{
  "norm_eps": 1e-06,
  "qk_norm": true,
  "tie_word_embeddings": false,
  "init_std_up": 0.0198,
  "init_std_down": 0.00375,
  "beta1": 0.9,
  "weight_decay": 0.16,
  "lr_head": 0.00823,
  "final_lr_fraction": 0.02,
  "doc_mask": true,
  "dataset": "wikipedia_en"
}
MLP neurons of a small language model. Each row is named by its layer, matrix (down: output weights) and neuron, and shows model dimensions 160-351. Each number is 500 + 25 x the weight over its row's rms, rounded and kept within 0 to 999. Numbers have three digits each. A neuron's up and down rows have the sign that makes its largest values positive.
After each neuron's rows, "fires before" lists the tokens most often just after its 100 highest values on Wikipedia text that the model never trained on. A number after a token or word is its count.

L6.down544:492502492527502518497480517466492483491515476468489512496513446505483478473494493512495551458548482517481514455514540523512494501485503502518502497483535499482471481501533481515484502471487514492496484517533509489526524514563526505476471530520456519509520470485483510520461485487510486477478502509532503523547523511473496527480500439479480513483511510486511486456473515521519551518501499485449509499507473524521506490506501492530508471476474453532508556493484454486494505498579449511507530496488506523532464510482490471477507524498460527501496535499513514482532489507509479493
fires before: "," 33, "." 15, ")" 11, "\n" 10, " and" 5

L9.down996:532476511464486559485512538536490464461494504520468463506475501485496528552511499468459473454491502484513502479459516499512486459541503514517535501493510478535498510458511535457517532511519503491463566504464532498492530494482508523567444503531489488498479499496504502469449506498500475521551480515503531458444473534535477516487474505456532558537501476507518469517512481508540525517524492486503467541524477458471520472506482478501496491531485511470506510519493512492461470485491493491515512512496519499504473477459522477481508507476533519492515502531517486466519448501484504505
fires before: " |" 66, " /" 6, " of" 5, "\n" 4

L4.down335:525502506491480469527536523500488496495512523514495508496501481467501509478513515504502506496497488489491516514517525491514507512485488544509567496492507512509456490494505526497469517519508492491478480508511494517469512492483478503525495526426536521524521519509479499479508501476523508455487504505521472492508523461482558490496487496465513511488498455510513560469478543497469501505486541488499500471477497512580530518524537548544491516527460503495471517522495484518553521519508512542499524540535521499535500503497499479509498510493457525478506496527495515491492489453513524488
fires before: "|" 46, "\n" 29, "|---|---|---|---|---|" 6, "|---|---|---|---|---|---|" 4

L6.down837:502480498504441496542469508481474495519463490464470540484453490516513531481490560501474512499531477491485517494535539544507496504505485542479487511472522488472499504511514452531481511468472491499488495541508503503489525517510507537495528467493443500509510504540493498501512476448487517521444508501541522490518558489497471502455466501459441486503522519491528528470501483513469546510536521538469495495487489522501480489530512518495470471525520502528423579489495502506521534539504469527468499505502520515565503499490460460505486553509493498575496520472509543506521529458510512531
fires before: "," 28, ")" 12, "." 8, " (" 6, "\n" 5, " –" 5

L7.down419:475503543483503476494495509491492510471504484532505525508504540512495516498503515494509504448535521529541466526473528485487494462551488460463499496495518496504509507529487537520512502511512553533490468535539478511472463499482493512524538459494532468500483507508521475511524490477496497549529506506517506479493481518518491515531492439546514498457505489526488528496492498512511511503520493477482453510504509505515481508448445519485486519521488498539463541492460497507541494468535512476492501445498489545413502511514529519444524489497484506405481501487491520500520511501547501462
fires before: "\n" 30, " /" 16, " |" 15, "0" 4

L4.down779:479496502503494502545480478562475479473510507505468464512495445505625516514472533501494519507478497518559471513481506511496480487537495542501477497483537490519519525465474500501485498509530537509496536479508497505510518473502487499513523512487481528533527502494534512503519454462515478514550481487522505532546480442470529479460542526490506491511505495507510488465466519484503519485481474480492533508531501472476490512464443494498522523491509467503495551498499497472512511489449466545532486476478529498488550491498524489523489464480488494492446519497504533485498517538493529489
fires before: " |" 33, "," 15, "." 14, "th" 4

L7.down570:464498493490533469484477512485494512481502531476470470513491512496471489464473485540510519482493495518521540497537522489445490502497455478502518517526513496550496499489493513501485512511516498523460492533553509531485444523522495537516512495465491540520512501524533517507491501466500510507511503471499499454539481474503552499509474493518519511485492470500474538524506505463510512499468513527516466515479505453520482493514486508476524526439526514468514501490545536502524471452481478504538472501475532525484494503464475516495507492489498444557470490496504479510511554522494486449
fires before: "|" 57, "\n" 13, " The" 4

L11.down275:537502477497493530489522531557487529474532535528495519540510460516514474489499449470479493503501492522486521456518513489518478502499550515514536479473484494444482522452511518507508511534480506532510497538448475518492491490500466504523499537467507483469505494503471484527493488433497515532500502559533541527467511497518515499477520519472513503486498503504477501520494492508579545531516515483488487500531490522467520470507520505498530476492464520500492482481505490528426494486534539522506514497503505482488486521457507518504465476540496477552474499495467490516514525524524537496
fires before: "\n" 22, ")" 17, " |" 8, " (" 8, "," 8, ";" 6

L4.down105:548497524480489507475514486514479487469490547523493481473456482476510513503500488519471505535501488472487516499538548499519491502524541572544546499528519501529502489460495516499500494520505508543527503513499491507502492483473477500489498519448523517500517530463504511509499490487500508465511542495526492546482510475505543459505523518491511504495478457493479548506472532481484471533446515475521503443492482492532532527486522534552493474494452524499511468532509496489504507517520487561495496531501490502530478509486465512500517518479463507483489489497481514502503502513493535480
fires before: "|" 30, "-" 17, "\n" 17, "===" 7, "The" 5

L7.down637:508473512526533509484505524468459481563533504517552527506475505486521459494501496488466482493516487522490509551514506499466454515436521517534536505506498474420508561481507476504488490487494502471477474520540450530492510518505510481511484498482499468551485467479512482523555450494499477532522503544514512512490487507510500471479530497460488465477514524531491528549539524472512455519511478530474516466518527512510488564511510508501505523534452459469538483467484480504469470466480523523474518530508514503477529517486541532511513526505500473454509495451527468473533526495490523490
fires before: "\n" 85, " /" 15

L5.down720:483491530499507483509501488508502532498527470492511463514499508481570498493498524522497482489448494518557544547513504479476537530511521520502470492475506476535495525442477513524522476483550494484517541509499487543488453493561520491454501482491495528487530528507479502518489491502511485466545492522501488512485494478494541492480491486471456518476471488507502491511499533539525514486491520502532494531513545481482498487446535487491506490499518530483508517528468522528533455525462507518481485530500487486466513484485509477513511524488517501469459518452499505533521501502513513487
fires before: " |" 86, "%" 4

L4.down495:521507483486472500549485511524500509476471533487506525481505542462483535474483497484527508491491511475489486519475498472490489478525493507484500471479508520449519490518494537505521490520486519490466487479483480461444511453498527536479508537522486501495522512502452474480508495494522456493481527547539502505538479472474516485546525449503490428517527478455487510501509473502521477487459454462432480506455486486508566497502484505491509538507485551506538506509470477538523529502485491505503531524537427517526499486463470473494463491514517524478501481487502512521463492512514518488
fires before: "." 22, "," 19, " and" 9, " |" 7, " (" 5

L9.down85:543477506499488484485494513507490545533560524496488506523505535496504499511532484488511489524464504479484492514473493462484523491506526507517518508462482518529552472499526506490519469473488477493495511532498508508462502497529517499453521498520547484508526533464504505519502519512536493540516498476520562516560511551484499480522496532493502464486501511501500525526495484521519519529516512526467484519506485471455508505524537471472534453535562507498494501501586492474464513521538520551522501520445519518502500475423513482527466511521497541508428522521507488496471501534502491478
fires before: "-" 57, "\n" 18, "=" 10

L4.down948:481498505498496517515487486571495486462526514504457433512507435513618516508469513510476517497480509480547516531475520521517478487540494551500500512476529498510506510470505500507493493511524510507491548481515493520507509495507512494517500522477502516504534519486526507512522466467522488537558470495519514530533496422506497476489534471494499487509501492503506459459491527503509521512485493510516511516535494474483495518476456498490520495494519486484503524500496491492522487494465475544523486481471502513499551523499533468540518493473484507490435498501501505496499530499513542521
fires before: " |" 36, "." 20, "," 9, "–" 4, "1" 4

L9.down926:479522479511562477481507502482546521514520465484514517516511509498490541505526539533515521464521497470486507499477533518452506516515543520458481503476505470499524508493504475504520484491492551494476501495478554482495499488507477535473519539536513526529537499515530484507498473492507470523467495518487502477487489487495487508507454573483499503474528510496552469498444476557532484484482511513522497498493477542497540491555551477471514456497500478479483494525488521467543527513500452547508507487490524494489495514507534516472478492503497476516481487427505455484500484528517560501
fires before: "-" 18, "|" 13, " of" 10, " children" 6, " 25" 4

L7.down469:436484486509504513503499470497482473493493502496518507537549529511494498484547515507525508488464488483545500440496499519508523523475492488502520512485489534498498438470518513498509519485479531506548504467476490472469510521477513490506515453498499519532517487455472492526464533531522481492577482513481505490500557534484478516541487536565477536538476480451431476518500449521531521529465513530486485488503511463469456487525515514472512493503497524543467491472493507486520487502490520465516527497478533469469519482510513517510526495480493492468449484487499462504561506509499544517
fires before: " He" 22, "\n" 19, "″" 8, " She" 5, " His" 4

L6.down285:506507488543530538497490490478471487496526513500507505486478495483477492482539468492494492497524486497467506490516496498503458482506479480528503458472481500473477515514515511485479480443493508527509488491520524533519463504568529489491503540514513500450467476528491497475406540542456517455498523518492485498510520528501479509508527526492476476510531502523464502489500484545486513511512494511484510496519499496519479516502549499508475518513522504494518627529504479514543522492568463541500472487463506505516502513485511468480512501479517532468473468481498561510505535503467481482
fires before: " |" 42, "'," 11, "," 8, "–" 8, "\n" 6, "'" 4

L4.down132:531519504493473488523556494507499491475527529545505499482480500476527519485510506494494507498466491497499507509511550503519490519486480557521568513510525523509467484505493539510493490529502503491450469497509465512468501496492480516539508510420533498515501518500473502486487528472514528484486520509513489503505513482482532480499494503487520515483483453507514542449484530499478508521493552487504499454503485514586532520519541555522489523513454509495490478514521491495523506524495506529494501517524493499529509498484495475519503500497471505489489483513498521504507485471489517468
fires before: "|" 70, "\n" 24

L6.down107:527494457483469486493534528520430434493513500471514435489495535446485511522522529507515465511486481489524482548460484541487576500501551513444491534521512500543483479530476501501484513539496518529471460497472500522483493460461466468533475478508515535528467493502515498527473493462484514506466528484516514532480513468490504547546479451506509539484472488518489527513522479498491565490520526488543479481450480501490462508495482510453439504542468526523487505492463495474478495473501499483495462513453509512450533505496459459498493517510496521497494520488504506523487481488518498478
fires before: "\n" 48, " |" 16, " –" 15, "j" 4

L2.down50:484486470496502578511507473519572510493505542501501530506494472491505520492500517493503518529490506519487490495529498506457415509478515477501537373525527535497538518520506521513488470494497482458482543480503516477512493502509504490487526539499499512480526469497509526514533527537465493517500513515494494519519508491531547480510511488524470504487524483448488503503491460469506397487487527545397493501514499492493506506505504514522511507517531482452520513517466515510523521479538518531503478491469496492535473511504495504476457479519499509517511509511469484518507454534503499507
fires before: " |" 76, "ast" 4, "." 4

L7.down791:468521498503504530508537494482487479525525485468540499466502559455465499496534530506520464498480498522483495560509503550474521462508502497485523503533504488509499462548480529496488527479514543525513478497521505488510506514478478495481480482548508504509490441547512507507487520449515489538484526505486471490453498518550482533532504449513461549474463499475501506489467458496520528438506529525489468473524466494509478512505494522471440490490492486502486525485501493505455527531531493483509470498470506517502495528496479481487505507485505489495456520522492547505489489507486496517
fires before: "\n" 48, " |" 12, "–" 8, "5" 6

L6.down362:479471507511497523531465485477515507496475486449510511492505459469518467523462494480495474485518511557501515519523501530493508539464512512497499520497516524484498485510465512518507532491498525499495484500480500535505493487492537506505535447506469458579527459467511501504515473497494489522524469510500499505552527475481477506484505467438517524552454466482519510528462472485499521491541468502497499521509500473509492489511509498496482479527489491516525461500459488513516493507530463540504520472534548548500509504462537462511501498532448508510471485475482482532473480467482533514
fires before: " |" 54, " /" 15, ":" 7

L4.down783:513522527513494497482529486471494469502479497483489519495504491476504542490499522488533485500507488523491503474528496469500501487454492485551509470464535489493479500494513480506472537482508513493497537480486453497522517539554519501526526524486521506481497507518535515481512500523505462484491496479463532518462430490533506493535468491552517483494460456441528507494446501481496504472542512495531502514512448477529507492515509509488450453515491520500507471586507487501512507545499475563485503488494539518503459482491469524551459469476511492541500506501494545504501451470464486541
fires before: " |" 52, " \"" 11, " SV" 4

L6.down79:498539507551456529518513539500503489479493500521464566514489444517500507476503450516505497456488514527491543497491504489498478488527415509490512483482487484474480458497484521517526490478472546504511490506496499543504516493539500540471502554507477528516499499452485468520490501471475479533480528491524517497496485483470535501500502487465474496469499476455486503524496516533495531491497527503502461469477492518492510468527496521496492488519518484515511528527482494538538476483501505538510485528510491483550474505511484448524509493500506479539515451505514488512534510499515493496
fires before: "," 31, "." 30, " and" 7

L4.down67:462480466505475516545492546494534508506458463499505484517514498462479452479537487494499478492464520551528527525558506476451519453498506460527518474526517458451450499517501473488451495519478538495462533430494504511542535524498506499493519473508491445504509489486523509551510506474520509512504503505516517477461435506488482518492534525485490492515496532534521501505527486485494507519470493510485498493493432466491472500492475484504457488500506522518517494448477527509463528521481490506497513494512476511511523519456490501492505488494506459508464537518533474489502472502488499494
fires before: " in" 21, " on" 11, "." 9, " to" 9, " by" 5, " for" 4

L5.down318:499515490517521507522481486504467546495520577480493508472533518479537492529498495524493507497454527526530450501524491512526527499465528528507496491471526505516528486478526536464502470476482514549494536516507474528499484457507525477452488525512521477530524473490479489528496558510494430478541510474514494483482531489499506516483513524536514492467507502511464502528492498518518540530504544511529494526531474483496446504496499492495524501501511504533530502509505496485490511471501521516524510494485514498534497501481513464459490481452478471492481528561477486539484491513430515503
fires before: "\n" 100

L2.down645:487512494468486483524463497557430506511522488508506526478460448500522502515485486511541524487513472504517499510518532477466527502499482479520498531515524493531502474465529528510485511502503482536497509540484505481542479482478505504512469487508482519489493502491481484477509542551505505477507544562469472521489561465515445496524456496472542457509517505508476502489516498502493581507488481504480527540500486485506482507471502503507504526511478532500505502532468509531496466475465514506473534510490495538523488504483502526466548470463503507475519539514528495478497483542493527484
fires before: "\n" 44, " " 17, " |" 8, " −" 7

L2.down142:533485532546488512525503471467539540514488501517528485502487488507493518535517528478531478519507497497481490469492465556485498512491487479498470455526482498543493507506489449473511472503495510491492532477495487479502481499492494527527439495492473500502502458483507522527505494505502458512526478474524519497573527492485525500502532478528454499530521513483479487483517505456499434495494506519483502513549476496481492498466473497509508516474513524502517501469504524472467535474525496515486472484500518498655525457546484507493512511512526471474472517511486556497508483475493517534
fires before: " |" 100

L4.down459:516497515514512510511494494546492468460510488505482451502511469450576501527456505461497483470473465520513488532525518486519512536513489527507489487499516518520511510467451526485492503484495481487487508485490499530486480504520508541535521515536473483486521513507509532491512471482496528472532500441487519551518457456524539484489508508497539501475514498510479520497478539517493525516509484546502509511513526467528464485477470570493494492491472514486481479512532475530499458528501508551507514486546494472489546525481513438520511461468482534508476517468535545475510530510489511511
fires before: "," 30, "." 21, " |" 8, "-" 4

L5.down874:523519439498494497474533530451474457485544500475501522504520532461505469468475518495511517522490479521510457547476514525496525498511499547503527547513492499510481485536490532495493498493517523505474466496517532538503484488471466466525474485499494471513522468528515501542487504459499477513483506501503487493467530474504507556531517463528517540466486512522500491453504482501509548447509529509502492499509484474492512490472525522486476493505510518492467536481538505483489528509520480480486467491499518533499537530475446466505535514469479506488466500527536493544495453509497490479
fires before: "\n" 56, " |" 5

L6.down452:479502524487406463534500513482487497549510487494525548506468516502488459480489493518523448509484487489501527501476505493484474523503494511494497546496495490456488473528489515499459502504493536500503481447511497510466515524525490464513521520480513461486448492540523511501546479519512518528509526522481546521530518483528466459516495496493496471524523469529486525544514488499465535483464513489483483538461486554505496459492501485519496540506504507502462486483511461525466515541493493490516497479518489508528526502506495482473489500532515484488566496518501493516523430457472467503
fires before: " |" 80, "(" 4

L7.down366:460517490549487491521487502484495486506493478473503546484489492476519463500498524510530508514540518528509516477498514495528554486492521502502504539453497531511481461528502534484456520480499501519506459494520508482520496481480428461453469476506506514485515452509524509484489481484529490474490501463554538494439530477478501560521465469488507523503481507450531495483492462473480510454542526501509463505489507486520518523492499554460473550490500512457470499494523479498556467505493514451497490501423514513429482515476512478446486505482505500467479486472515479526484463465493486488
fires before: "\n" 45, "ain" 6, " |" 4

L7.down358:506496497485524506471442510482545505499520451496479517509508503484519453466513501568541550497514513529521508526469479508533522482465486532505452492495524518473515456517503498460452533500506465509475482548509499512510454492520439519476485489468488479503451496439525471521479513494496521514476514474482507502490500482498494500541503515495522492480481473468486532528541527529480507495486478531544519508506498502486479520517526520503511514475513506479506490511522470509527521522456536516491523524496561501423509492516499504545518507462486518415538515494483511499502550490508502474
fires before: "\n" 37, " /" 16, "-" 15, ":" 4, " |" 4

L4.down884:509484492477514469532535462525490488512508513485494506462457535492523492475503491527466529514532499507488501514517566508471506509478503554545548542468496533490465513502503545504502537538494510545486481566530504479504484487487505486493508466433473494514476506528505486446531506525496507499512519513540471516485520457457459471507513504471506517488496394533491489471483535525495526484480528490488510471488484516546498510524538515505456527497442478470517496487500495472544475545506463525486508514495508515499500513467489493508490552494487483513462483512435512492485477506539521449
fires before: "\n" 31, " The" 11, " He" 7, " In" 7

L4.down64:442472471492552543521500520499528532506518497496482505501488482507484468506520511473494469501442490491495537460496494493472496519520492477490482490494464536562509513488534507465500487472484524515496487469543507494511437501491468481522490514497491493482547465491474503501500519521526524546491537526550517505500488523485525493475508519542506507520479489473473524518479497484516508505478543439520427505500492498520514501456488469502536506466511504489507489493536479541518510473468513526493474489474495506531486481482474526470510430477529520501527510572505502534519529529515460502
fires before: "|" 53, "N" 8, "W" 7, " (" 6, "E" 6, "\n" 5

L9.down147:512490522489533490489493517510502494470515494503492560524504474505504505531522482499519496516507491524481486464499539480511482503519480493506509506493490487499494511487509490509515515509511483506495485603519496519484500510519515513511498474499504501493528488507489512499503508507505495499515500507525499520524493519518445473538546475494493499490523519499485506485500497502502479494484482517498507529482500482484511468489489477517515493499494546516489493487483511516481486484524484500517493489509464496552484513405489509497499520504490484535503520562524500508525501499515506466
fires before: " of" 34, "," 17, " |" 8

L5.down10:454454524496501497498504464506490479500472461425505503480504479486522484485448500530474482472542515573443493500529501511463501530513494496496518497522537547480481464447473521517493450473503518516546527482480500536505471533466519492511522497505509511580520471496505495536485483461487487501576492496492532521551506492527496507501505483472507513494484494462499486481486474510475499483498475510477449483521529502500494481524525480514486510496452484519493519520484474493507448497510484537538525460479516500500495473493542478524449516528475498500476493496486492498491507458478495538
fires before: ":" 28, " /" 13, "′" 10, "\n" 8, "33" 4

L4.down597:489484549495526527541488549487490482508460476491503473490488511478491506559484533513506480517470442471512477508534486510486511507509424482467482457519527498478477520501452495501471499478490522544486520455517452488487465464514477516513482536499515495513534477534506479489532551513506484529582489497502492514514506494496522519467524494527479538503551493495460515529508536457456482441494520516502524500530442436516488510479486509512506525478500507472508507499523479518526506493533476520491500510526492532529451482464463465466450477541526513472507502499504527526530457462500477545
fires before: " |" 100

L7.down788:491495499486491492480521491500462532498493496522519462506527531507501507450466494505495507498483476527503510568509494487515474523503513482477511485490524498489507477549502566458460480511527514514487496529524549529471506455512518500475469499520490524484523475473488457500503498483453521524480535485532507495518471510456523469520540502514496483509489465489531545499494532507479505459513481453489448474480474531506513530448459489468461498460508524474508497470496507476478492501502510548505479504518431513575493493530520519518492496533515489569503474521500554527475476505527488516
fires before: "\n" 30, " " 10, " 3" 8, " 2" 5, " 1" 5

L6.down120:494528493499472522546498534496473504452493463521518490518471467516466502532543472495517483496486492495464522485488505490468488484502495503465507455477468477497507474504531499486504500515488505516466522444497477524509489482529505486486524556499526512491484484492495456516419481497491481536495532533546465485543482455525508506459522495478501427506526473486480482497513492525488523504463501482503467505492498511504507498529466524487481503478535521501511573510466498535542498477498496563476473491503499466505481496485492481466455462514544499412507501551521518499505510544494472515
fires before: "," 20, "." 18, " and" 10, "\n" 7, ")" 7, " to" 5

L7.down923:456477417498485502503471486529470504525503464559509510468498499439515511494476475511497541501502466512484530541497502513499542482506527490524565491532499498489492529521566536480498509463532504519486475439500497490495488484471458481502462504522531482520509509515521533518445491508521514490537495444507548476489517499487504508482517525471506499532458500526481502484479511473528534465524495469498473527542515497486509510496521492491515510488505539530490516508456499511520499494487503475512509543531538486509497523503516489467515493471507455522507517479516466510487509483479524481
fires before: "\n" 92, ":" 8

L11.down594:511485494487487462488515507486480499506527553514472524436504486520512514448468492513513472523482485516501515525498481494486505514515509474463519490525479471495524527498525513503491484497466497549482466474497477519508476564483480497474461493471519457455505504465526485451530480520484491499470477509505502505545509476505467543488475496548493491572488489496479517542506534493501526500472515484481454549477551484528504450493522463483462502503461475460464494518500493504525501511476482502507475481527544526535473486516526516478462513520517505451497505522520535525486483476562464501
fires before: " |" 69, ";" 12

L5.down813:505444492493464484500502478472464484521493532529489493492498511476532556491502471514497532534522491513513511533477529511487486497509464488521522535520505506498460531495497473516535541450550485509509529535525454506476513484501515544513492511491497507535467463527549543523548480481531521511532526508490474511514496519480494522502470509495485492510492500497469518457466512474476505539537482524454521481435519512513511545442490484521486508466452480479492505512451472543482460484512520428538506493529513537470506529455526490511513513477521482497470507484505494497530537475470525480
fires before: "\n" 91

L7.down539:507502514500503473506524517534513500512518450464455513479508504450488505507491488503498471468519489522500509521486553477481486521491470488525493498501545490522515494481495491487474520525475509475531536492516518481533507510539488467496516500545492491453525502504454491469534499484492463496502515485488553521504500503486479506509523505525473492492474543479494480486493496414485486498496515478485490485519493452505506465477505461479488477495512476503473476473510445496504486474505475514514487515493497504549497470518478502491410495560511459549512549496516509516491471514498554518
fires before: " |" 45, " was" 13, " is" 7

L6.down519:526511499538483522571514527455453500484500515500450532491499484536497546471519443486481467490476509511500503515528503512480486495477469468499508479506509514455497477497491502521530478484481512518497491476516468527501495491523479524514530548514450533487495479445516457471434522482494536500525464478500490477533484511491513512448524450466483453490472485506514489505465522486519486515508491488526492495503490518502500461560494487485482482504486500491494550519505451492545486448507479587519521537491470499576464517443503464510492486507510493485495486472488501503529508517523488479
fires before: "," 32, "." 15, " and" 7, " at" 5, " in" 5

L11.down873:518484507479503515482572535524498507521493472542497482516516501552459515508509494490481467524514546538517500451468513532541495537506521485521487507497468480544509542516531500526491490537480490456493470531503492541526512471506515514557521492438481473511493498465476467528518513483518513529497483483487505506471505483492525512496482454464490498528516513507478484517511505486547498473531503485496495562528481492493514489482484503438524474496470520491443484449479516525515432463519487494508507508501519508483461540485470487498482481462509454477484549469505527506470505496505444499
fires before: "\n" 18, "==" 17, ":" 13, " (" 5, " Title" 5, "′" 4

L4.down988:522519517489475498524555511514522488466529518541500504467451504492512516477525519495489503484485504480499491507519555503505489520483499553531551511514537510505504498500507532527497503550509486499463484520495479499472503489484480502531513498437532495507497524486485500487491519499515515485509520513521486515499514470475504472493510513479517526483489433507502522470486525506494499524494526491493514457499496507550518513506537544523494544515449491493501482525512511462542508521493499521482500516530501507522498485474493474519499494493459500501501492499477524502498477494487517471
fires before: "|" 83, "\n" 7

L11.down381:511495493533474514504495514473501504463501514505511519480502480493517490515463524494497514517535490461476506549523546494488490519464528525472488496533528510510484460530487482482523489492512513506514482568494464504472520481466510508487495460509497547546493506501528379512477477547507507495522500478493498493532502473456511469481513477463451487468473445513490491473467538493470533501494557508558488528504501523436540488490475519523467517491471474516508495534498492508501426509519474463478494479512506514517448494469515499508488516508503494493482490522451534454534499476518528510
fires before: "\n" 29, " He" 13, " The" 6, " In" 4

L7.down792:535486513517472501481480534496487491495521479508472466504501487488495507465505507495524465510470460510495441511514502536491535495506515472487448453541530476487545522493517465454455525478494503494486491473528509481515494494443555539529481493518500538516528522469506484485470462504478468500508494533536526523490475507473477520535470524518497456544475512459491517456488530513498493448508466499523512467499521528522530516459490505502497530501482539482509496515546460499485507572506478556521508530529493529558552482487493506520529494499496476527528468487524478468450513515486496488
fires before: "\n" 33, " " 21, " 100" 6

L2.down402:529485508524485491528478512485518497481502509500486476519493477525504499562519515470501490492492510507513480479485474496489466512503479491488481426499502525510499500482489434498531501471485526476462528472495509484500529489509478522499483527479485477512515502526499534507506487511497488535521461477508527499539527476508531508514526434502468503495503526511515500474523530480471458502496524535446514526531472478495483516537481493521502526499491511502490499460483519539457530531520510501440485520441518528619521476488491531493504478524490499442494529525492494536495492480495516557
fires before: " |" 91

L11.down122:509481488516507500464499508515513495500496472493498493504539464515488464537444498517488495426497508521554487534500501522505479533546524501465510511487517472494572514511450496529499525480480524516508564505514497478534499471468517495488451540475506452503474491486536468505514535489500495498494498548503460484459522503522528543505441482445486490485493502500515536512550488512480529503526520516467480495478464466484556496497511509487524543536544491498522497509477488532476492511452533484518510474472503540500483528516519518455470488474499522460520510518530556488503491494507499506
fires before: "\n" 38, " |" 10, " +" 7, " −" 4, " 5" 4

L5.down267:485525519471484530539481505493485535491498518486502496456510500489527518466498502481469537486471566541550508501492513476480476506502442477505521452522530468489530514545469484511521476518504507491501527495546492458483510526517481500524511505537499510472521513536507478510491482480557491514493526472476538536492492456523497475479517488478524492518507517516480491468482502504534474517504468489482518501492452481519463490494483457489498512500473546498485538492486455490507519536498485491489535503495510526511494488513508519492479496488506450526473530495485536500537551481497510426
fires before: "," 31, " of" 11, " to" 8

L4.down912:521547499545474493491494540512448481484487471498516480496505509512483521457475535507532510464531499486497488542480497524461503496502521515494504517528514517507500514520454468496541514507523511561507502509448522484513528491482508476477505511516515483486531479516484429466473470511511520520473531472508463469551498473462548504495503468535520471498517461441526485482464459534481521486501481494514475511511460502520482497544506498475494460501506528511454502494459537513488519498508510517500467495498504489491503531457490469513514487514462455516468492491497526498533502505528505492
fires before: "\n" 37, "|" 23, " of" 5

L2.down365:541487526526479499482459496466518501488519502523460465504500511502500466553523494497511498476489500483474483513532489510465510473523507464484474421515516497503564524497506441476502490480520477496470478479534476484509503530503480524508526551462491460498486508488515543505510536503510495497520523488499535519481505501539473550463535467505468489501477490497515485476494536513494423497506496525471506469521481490486477494507469472527508447522476544492480482470475510468484534539545522492503547524474503505573496537500501508561503503502507462513504501476469477511519474475500515469
fires before: " |" 67

L7.down272:479541481527458507519524538486497491513467518514491529477509496473481501476515524482529505509511524504471449487533551494491503531471466467490503507496522533484496494495513448512494496502490516541456500464512458503496528512535476489528477506477516491471515528485521522479512545517518481442485519490445508477491459469514499481494413517493493443468517478473507525462475497517485523486559493488529522508481523494556525536506448516527493449481523473497495491493513516523500522536448495507501459444491498457535513465576509464546460512493489504522512479483543531487491483470490500526
fires before: " |" 50, " \"" 9, ":" 9, " SV" 4

L5.down24:498518545498503505485511525489541482515515525530483484492546510498507468462532504501515521509515495522475512519522532498484476490480502520510502523503505556485475484481473474522486465495503487480467511539488492512486462473474514495492505508449517491513482456463524473499478538505479490502484500472520499442445480471529523485503502518500501490508496540525507494500523503523502522505503507535493531514512526499494467514538493546515485464484510484447500493516472494515492531501528487534558505532446471457487507493485476471439498503495492495485515530506486532465490519481513499509
fires before: " |" 26, ":" 15, "\n" 8, "°" 5, "." 4, "|" 4

L2.down475:501491484512484465496540520498489480513511514470505510562474459485471485468508511531507495488479518483529498486477506507506480466482473461559457476485515484495494455473499497475455512479431512530524490497506488516512493486480510465486476535539516512498503520500495455518515472465494479537506489517532481510536475526515510504502544518513489479495500549495526504500490474492458497471518490491496488502504477486478523483479504566518538455437502434519519527443471476447521559437501497455480453550497490487520534504491500500517517477516482492514529517481530505498505500498494543498
fires before: " |" 49, "\n" 16, "km" 6, "sq" 4

L9.down832:464510498498508487496433481508520476510470481471537463496500532529501547475494492541496492511522478520535506464506529494483494506547457458500488534471496527487496498509573525497500510496526515506507496513530478485506450513488487495505512483509527449498509502540537489472470541495506523511513497506497533547520517482497489507507477469521471515479511490486464512471483460515530560464506494468504508586489536458468474537506524511473519515469522546522476482548525521518482517502482539510472520510492510509491483533536447484509496482521546482572509515554541534497514539511509497503
fires before: " |" 44, "|" 15, "\n" 5, ";" 4, "ada" 4

L6.down732:505512549529490521514486456502437486535510501481473441539485489469500531498503481493482488501515473472495476565558529487479483491510532485493442498499517507510486476465497496461475480505491495496515472475459548494478532509494495467522499515531464476514503498496500495489458488500486525507483492480473499487502523494476536500462499502519509565456538500479537515525492508496484560497512500530494537519557466546507458525482495574486491455479527554518489519495545477433459491530522492510496504539484551502487520504506503470496527515490464488483491519468539505481493501499490483494
fires before: " |" 33, "." 23, "entially" 4